From a checkpoint of a small transformer trained on Wikipedia.
Size: 15 layers, width 320, 10 heads of 32.
Architecture: LayerNorm before each block, learned and rotary positions, no biases in attention or MLP, tied embeddings.
MLP neurons of a small language model. Each row is named by its layer, matrix (up: input weights; down: output weights) and neuron, and shows model dimensions 208-271. Each number is 200 + 20 x the weight over its row's rms, rounded and kept within 0 to 999.
After each neuron's rows, "raises" lists the tokens whose logits its output raises most directly, leaving later layers aside.

L8.up1297,199,235,204,225,200,203,195,212,164,191,185,221,212,184,202,229,210,193,204,152,212,193,161,203,198,190,231,175,168,176,228,189,206,199,217,197,226,190,228,195,170,190,205,230,188,215,202,172,203,248,192,200,186,266,221,188,207,216,193,183,190,209,196,195
L8.down1297,169,202,223,187,166,221,215,210,209,220,204,191,198,218,172,201,211,164,215,154,170,212,174,219,181,212,207,212,169,191,185,199,218,198,199,172,191,194,197,220,221,200,183,184,202,181,193,166,227,235,191,193,167,205,210,195,225,203,196,206,199,226,195,179
raises: " She", " They", " He", " However", " This"

L8.up365,181,179,196,198,193,203,215,211,201,194,224,205,193,205,217,233,251,209,206,197,235,181,206,199,182,199,225,194,204,199,176,207,210,163,221,203,234,189,212,203,191,203,208,196,204,202,197,217,164,190,184,180,171,149,227,186,214,153,197,219,187,201,217,228
L8.down365,191,211,215,159,200,208,194,209,190,171,208,234,185,189,189,226,202,213,195,206,183,166,206,202,212,211,232,160,215,216,179,205,230,184,193,216,204,192,195,219,205,176,204,184,205,187,213,186,145,186,203,198,193,184,188,184,171,192,177,209,192,251,206,189
raises: "th", ",", ".", "–", ".\n\n"

L10.up795,196,199,224,192,190,192,189,208,201,220,227,198,206,190,187,226,234,202,188,190,158,225,192,183,205,174,200,151,202,219,234,203,175,171,203,208,177,165,199,192,187,219,191,229,181,207,198,214,237,201,177,204,210,187,169,173,207,211,180,206,195,164,210,219
L10.down795,199,200,215,187,181,193,179,212,222,180,212,172,178,238,180,197,236,191,229,202,183,216,199,209,206,207,195,177,182,219,241,176,219,183,178,209,184,173,205,184,200,228,205,198,206,179,191,229,226,182,194,203,166,176,227,193,198,199,192,226,228,189,200,196
raises: " they", " she", " it", " he", ","

L10.up103,201,198,192,211,213,190,177,217,171,208,183,168,187,191,200,199,198,212,213,182,254,174,209,182,221,186,173,185,193,213,230,190,195,192,191,210,233,231,211,178,208,215,216,206,185,181,241,223,169,195,195,205,169,186,169,186,212,233,151,180,200,161,193,202
L10.down103,196,185,225,209,232,213,211,214,193,229,188,232,199,181,214,187,216,229,155,176,213,215,198,191,219,197,175,178,194,224,180,225,175,180,209,166,234,238,182,177,165,244,203,197,205,227,203,208,186,177,181,207,237,189,201,180,217,186,201,206,172,210,200,176
raises: " which", " whom", " making", " causing", " indicating"

L8.up1350,211,205,219,247,181,215,191,187,195,192,183,187,174,199,189,208,228,198,172,202,187,194,245,204,195,181,189,198,202,212,196,198,189,219,208,177,212,226,198,219,188,185,204,175,190,202,225,200,200,208,160,190,204,175,207,214,237,181,172,186,185,194,176,222
L8.down1350,240,203,179,181,208,188,214,218,238,205,223,231,221,205,212,214,244,182,217,217,215,199,192,191,211,209,196,190,208,189,192,187,174,196,174,227,183,200,180,230,192,202,198,207,214,192,187,200,182,232,225,232,187,241,218,205,208,246,199,175,200,198,185,221
raises: ".", ":", "ose", "ire", ".\""

L2.up502,195,201,210,183,199,145,199,194,209,200,194,209,210,188,210,216,201,211,194,218,224,267,188,196,179,201,178,241,187,213,203,199,206,200,216,207,207,204,196,186,187,194,213,209,187,216,176,206,226,233,186,209,208,189,223,209,171,211,190,218,184,183,204,177
L2.down502,213,225,203,232,195,204,191,193,192,196,176,187,190,228,207,194,189,195,219,217,185,235,204,239,206,161,186,190,186,209,217,219,189,199,181,150,203,206,195,242,194,226,253,170,211,198,194,187,216,182,181,204,218,158,202,190,210,212,222,208,204,204,240,196
raises: " other", " others", " how", " another", " renamed"

L10.up1069,198,207,184,175,174,191,196,201,209,210,181,220,200,199,202,195,206,204,176,188,186,199,205,191,170,200,210,220,232,243,234,193,199,209,199,221,169,241,169,205,161,239,201,207,186,224,250,182,218,224,156,191,210,204,208,179,222,203,224,171,195,218,164,210
L10.down1069,202,188,217,215,197,221,196,201,219,192,220,179,167,194,193,190,208,169,183,216,175,209,206,196,199,199,213,178,161,197,219,234,205,165,215,159,220,161,170,184,224,216,211,199,198,170,206,187,170,203,191,199,165,179,194,172,204,213,186,229,218,196,237,172
raises: " they", "CET", " she", "CEST", " he"

L10.up1530,221,221,213,183,171,213,193,181,216,170,222,201,162,177,206,198,227,199,174,175,181,205,190,192,230,207,235,205,191,161,194,201,203,188,216,177,202,197,227,232,164,190,200,167,210,186,241,217,228,193,230,193,179,199,188,233,254,195,210,186,197,161,180,212
L10.down1530,222,203,196,156,191,166,197,191,204,209,183,232,193,216,199,207,199,177,183,212,225,170,223,227,179,212,205,175,226,211,173,189,220,188,211,207,163,200,168,233,192,204,180,197,204,198,182,193,213,196,220,213,196,204,159,196,199,182,189,241,207,213,185,192
raises: ":", " and", "-", ".", ","

L2.up1078,179,195,158,232,184,156,199,186,174,215,201,208,215,209,224,165,201,192,202,155,182,179,205,208,230,231,212,213,178,184,224,177,197,216,201,217,202,190,217,165,203,182,198,166,195,213,187,225,227,212,204,219,218,230,200,197,204,205,200,222,179,196,217,207
L2.down1078,188,185,208,176,176,230,227,194,199,159,208,198,193,203,190,220,232,232,192,221,233,166,205,203,174,239,203,197,146,191,193,206,189,168,207,207,229,231,179,225,227,214,214,189,216,185,230,178,212,200,227,185,226,209,162,180,183,180,161,183,225,226,203,207
raises: " others", " other", " them", " its", "ese"

L10.up82,206,210,194,190,196,234,161,177,215,199,200,209,194,190,167,214,205,188,184,201,211,176,226,203,217,194,203,215,242,190,207,173,198,165,198,206,245,207,193,221,212,183,215,238,201,195,215,200,193,178,230,205,209,192,188,199,216,193,202,176,201,180,195,217
L10.down82,183,187,212,177,197,202,225,194,165,190,190,201,196,200,185,237,187,234,196,205,215,195,206,211,238,196,221,209,179,215,237,199,151,186,208,209,187,209,224,224,212,174,194,196,205,181,179,178,182,231,212,210,205,200,227,209,221,199,176,166,203,192,184,212
raises: "ily", "fully", "ised", "ized", "ted"

L10.up482,185,195,228,206,240,201,211,177,188,170,217,212,205,189,225,193,226,184,202,193,238,187,202,198,210,210,221,190,217,197,250,164,177,213,202,194,187,230,232,209,153,195,244,201,175,162,225,203,199,220,206,202,182,182,176,192,218,209,214,191,169,197,174,182
L10.down482,220,199,183,191,207,178,210,183,226,240,189,198,220,220,180,173,214,187,183,163,158,203,187,233,194,180,188,191,198,172,187,223,192,215,213,193,210,172,186,196,194,194,186,183,250,197,182,204,187,233,223,195,158,205,204,210,202,168,175,215,183,201,189,216
raises: "’s", "'s", " founded", " whom", " himself"

L10.up934,190,207,215,180,168,178,218,212,207,184,192,203,200,186,213,231,173,213,205,180,192,194,164,179,180,208,194,193,219,202,197,201,218,244,184,209,178,193,193,178,202,232,168,180,192,208,191,175,195,205,217,210,204,208,225,205,187,237,173,175,207,207,206,179
L10.down934,212,197,185,194,212,222,178,203,222,192,233,218,226,237,179,172,244,193,188,226,227,186,206,197,226,204,217,187,213,196,190,196,193,178,193,169,214,215,153,184,186,167,221,243,229,215,215,203,197,211,180,204,197,194,197,179,213,167,212,213,185,194,200,228
raises: ".", ".\"", ".)", ".;", ".t"

L2.up852,218,194,169,190,208,180,201,200,197,160,161,224,204,203,202,218,177,195,177,203,203,207,232,219,228,240,229,202,204,206,190,189,191,209,215,235,197,197,185,194,198,196,167,201,237,195,183,232,212,166,225,220,180,215,198,191,190,173,220,143,175,143,207,212
L2.down852,220,186,197,200,169,174,202,170,226,211,200,199,218,204,198,200,201,212,234,205,194,189,180,185,183,196,233,231,224,195,149,199,201,193,176,193,177,196,198,197,245,184,226,205,236,190,198,211,191,219,214,199,201,171,218,210,203,191,212,186,202,236,220,201
raises: "'", "’", "'s", "’s", "i"

L10.up1064,205,170,205,174,175,247,190,184,189,230,214,193,200,193,204,189,182,206,189,193,233,173,188,215,215,168,173,246,197,234,204,211,171,203,200,221,192,194,190,209,216,197,199,197,237,174,207,190,233,187,202,215,201,248,208,266,229,221,195,180,194,184,177,178
L10.down1064,210,177,235,189,199,210,226,217,180,206,242,200,184,247,196,203,164,197,207,222,212,173,196,181,190,200,187,217,181,198,176,220,201,223,189,206,231,209,199,186,200,232,195,191,185,198,201,208,211,186,194,168,212,182,207,174,216,199,198,196,186,215,190,149
raises: " which", " Wars", "uber", " whom", "ills"

L5.up454,195,170,231,232,197,171,209,214,236,172,170,194,198,187,213,224,210,203,210,190,207,215,203,222,188,165,203,209,181,204,197,203,155,193,199,193,189,214,185,147,195,193,202,208,219,208,172,183,189,161,178,208,181,167,200,182,209,187,217,194,226,181,166,203
L5.down454,245,202,172,245,192,201,176,200,177,185,198,194,189,252,208,222,212,191,204,196,195,250,230,221,207,181,196,185,210,208,242,220,203,220,201,171,185,220,202,214,223,214,226,164,232,200,198,196,185,199,173,208,219,141,170,242,215,193,205,220,197,257,204,209
raises: " others", " other", " therefore", " sometimes", " Other"

L10.up52,215,214,229,178,196,208,191,197,191,183,215,185,223,202,169,220,191,191,188,210,195,186,233,193,203,206,207,183,141,191,193,219,168,220,178,164,252,239,183,200,206,221,220,211,202,201,198,181,215,198,160,232,210,215,182,197,230,201,184,221,164,220,236,224
L10.down52,185,214,189,230,186,200,205,214,210,188,190,186,218,196,255,183,191,205,227,206,213,216,197,178,181,182,206,200,263,214,209,195,199,224,263,230,189,180,191,197,205,199,183,174,209,194,197,215,151,213,212,203,208,209,190,235,181,183,204,199,250,187,215,209
raises: " was", " were", " is", " became", " has"

L10.up858,193,215,214,183,185,198,206,210,222,213,202,225,217,191,210,175,207,191,180,193,205,204,172,194,187,188,190,181,252,219,249,216,190,181,211,251,167,178,192,192,181,211,217,227,185,195,224,188,247,213,227,210,228,190,223,184,198,213,223,218,196,198,185,221
L10.down858,215,207,225,230,213,186,204,211,204,196,223,192,179,230,188,227,228,189,208,189,174,225,179,182,216,224,220,196,186,232,226,200,190,174,193,189,168,201,172,205,185,192,209,204,213,179,200,206,198,193,210,224,175,175,180,153,211,208,190,164,218,146,201,223
raises: " he", " she", " they", "He", " it"

L10.up705,197,191,194,201,226,188,206,174,182,178,192,182,192,201,153,222,210,179,177,186,169,187,220,181,196,190,217,209,212,167,208,203,177,201,210,165,206,207,180,230,195,163,191,212,171,181,217,229,192,205,188,220,157,203,194,191,232,198,202,251,200,149,205,210
L10.down705,226,194,189,205,212,193,161,204,240,215,222,196,191,245,194,184,211,182,225,191,232,200,165,210,199,202,184,181,221,217,237,209,205,206,173,183,200,183,212,151,175,169,198,223,196,209,215,230,203,213,187,241,206,233,180,170,212,205,207,223,195,197,195,204
raises: ".", ".;", ".)", ".\n", ".,"